Weights of a small GPT-style language model, trained from scratch on English Wikipedia: 4746 steps.
MLP neurons of a small language model. Each row is named by its layer, matrix (up: input weights) and neuron, and shows model dimensions 16-143. Each number is 500 + 50 x the weight over its row's rms, rounded and kept within 0 to 999. Numbers have three digits each.
Before each neuron's rows, "fires on" lists the tokens most often at its 100 highest values on Wikipedia text that the model never trained on.

fires on: "),", " He", "He", ",", " team", " footballer"
L4.up66:447569437563532466515360446545443511508462577487549449505478540493500463536475434553562510522496436542453477416472538500488532496514498536450500413431483565455577524474472486450525526535493618469627445469560506452500466538400518527400471488490609451504494567576494521484536539488459538498511574474439569360570512509510420559461479599478471526507555478461561542516514485488525395471616

fires on: " un", " to", "l", "le", "-l", "-s"
L3.up190:536521494439443531571564499496537463458574479495553493603442450439499541554465454602582517461563551440563550527519538453548459493486525512540578556592500529447488481457473513529521402483525529425521460472549499503637381513518510645469479496358567549474457511486498457485475531529510421547517521471464509498553533437487483493489561442528559483535492413545539564524505527512434440410496

fires on: "ov", "ers", " Jr", "ons", " Res"
L4.up328:538474524492440508480450432503421559431480480570467486547511492476353579414521408540468515518510506508598440485381433476453532446528511518555563409472541476502629426466538482453480451433469561602480492439550471462464514598521461491492561564520577563519570510433484455507550486511461435412488500498415460465534468505412552568524481478508448513475514538462479521492527427512463451457644

fires on: "-", " in", " d", "m", "18"
L4.up373:522507588478416509533518568526614470504474414501488518536474489512537554510497516474494575530555544539492470599518458444423511409496482544502424614442443375520530459399513518565523560494532472560431487460540498518497551548578453497514462538460438548506540535566401546407470513485477348470455443542490458475543500424449519423393548454457499503451412501530480532444566532465516520496503

fires on: "l", " Kn", "p", "ul", "le", " comp"
L3.up442:527528502431434383468426490458483495472541402502416403496501539533533559523452516540492595502456541456438487597505526432510497420471399503501486595656509443573573534489477502505487472545506486502507458478551513502486539473549524473529422495423524541514423576494471539506559557525509402556468483468506603543586499443461496436511479422456520463544438562417542529504504511466432465456495

fires on: "E", ",", "Ar", "RA", " ("
L4.up21:528533513480401474497480509693466426512599555471539521494622476496489513455626514572469575526518509452519421441525555476507436469464562469539542457437459525553509496457430530529548476463599504456475519409420474545534514601460495420454471465460526474553473525499490563485553403530431474519409492503451562544525455514559493474473518487419518438589533545517516552446458394457492540516530

fires on: "om", "on", "hel", ":"
L3.up88:543520523493477449573477495582513448495458470517577447476500449485451595653493519498522485555553543495535442526438430521514476479501532551479431481547435485436439442519405560587444561484482557535506583483515525568530383542446492392501407542469486539529444625592530539553554482515454452590452464517494553534522564475511381540494451512478544412458455464480544509469482514517465505525522

fires on: " all", " of", " was", " were", " are", " number"
L3.up612:493575436492481472446384418466447414452569433550480520592510481518457527516607499510494499517573484457509474462505470513461449528524447485534517492576499541488396527473487523595565558492582492545471391456569440423467498536520490472447462503542541509499495502539388488569540419388538519505461465429525539545495537491431473544457457495467452448480491455581591510488524472541524488503542

fires on: " all", " so", "e", "\""
L3.up69:585517463418374424630369507468471498568502430485456503440478586465462504458547488546573548568519444536490537493431508528457497455612414457526495536546524517505491438548481545552497512563567487475441495459452497519519545568499531533447503514513461524526377556532349530517476461473561485605455538549485482475420493534488478476477486591506558597550489474559488506547531467443450466551573

fires on: " t", "t", " T", " ret", " dist", "d"
L3.up582:509557386495430487488517403547546532534552544444494380493489434482450509501455505511576537581504512612483399551472500476498381446505453466502491522502473442548545483522525513603419403514515549447458504493551476536484495535548571528506472440538517510556506560612440410510475499562413528563503440531555593434554571530535446443413490492394532453418539489551520573462504474396462426518525

fires on: "0", "th", " old", " near", " a", " young"
L3.up110:494519485550462403497508467512479416564502502486499502453513507517479518513546560509433466374465410453547443547579512441560530532457494523501579550519554531549486478533578550459557428532566553498525470461535453610452515618565495600447377537521568653522372509540525429468512389529510456556456472459496468554573467509507490484520459414548464502558477463509594533484517526417520446486517

fires on: "ing", " Stadium", "earch", "t", " located"
L3.up7:435564505457459545477459546497559522417451424458518425567453631617465555543506520519593494451523507579473493523488438498464495495478473490371517521514548487473543441470573517642532481455591528504480529505533461491501487495541551540495459554466528494492542527604514539495487516488502496480530420448512514545524708504473488452473398509528454563548536393495505398547458556485570425502560

fires on: "it", "i", "ist", "id", " Bl", "iam"
L3.up244:494649515417495525454544446468595437450591429498478470633424534503509614533477493439493477531586554542490444526550484505495494469518447486486449400429556475449452527530561556666567492518439492603538507415426456487506469506535534489558402534517457497451492557502362492515456543495459521469479488455481540433507499505432510478489533537482471432521465567585473459459514486579506447570539

fires on: "its", "ensity", " list", " average", " number", " rank"
L3.up454:438553496438458475435461487518472513481459536500498489536525570494437606504455537565525516539544523619466485516493416515519526480618512558415451491429484535476473432495368508572438518540490465501428437504533512473555597513415412518492480558492442485509491483472443441510573463566572476611504522534431527535506617508498459468454538521575491584540590531544509506447494575541636489557527

fires on: "on", "um", "z", "tt", "r", "om"
L3.up106:472457436529504473505462512457513426520549527551503520455553610459554516490539508500487537488509498575588477506483487532523460509476508524480573413490508456441481524514425466526494596464536582470527512469517464467525461617411457515447559506580451463487463538602443488543569455478459518552445543526464445558596513429456457537454498608504501411428538471489595608532615525552507449477530

fires on: "le", " a", "ous", "th", "ath", "f"
L4.up316:405468466455552547452563483401508542544558453478528524458562494473550590513478513520588553524563459463447469469571532474557486520404562508417509475523498481515428564503402594543522452516524496418438554459552495479504478532516470612526458552467471504474372453558447444516539508458455477601507331410496470588538487459520435453440518446505475463532372566502507503435551500525513456584545

fires on: "ak", "and", "end", "ust"
L3.up504:495447431494479437522558486479594497492475492453536485482513530474465483519566506500563560524476494499513491533440527516492521471427491522576530391432475512604394476529474581593459460476427513502485477466500504425598413517601534522511496563481508486487500491599520580521524523492482435522443434477462547507505448372500532486394458470603486454462482521529454524475451463494448462499518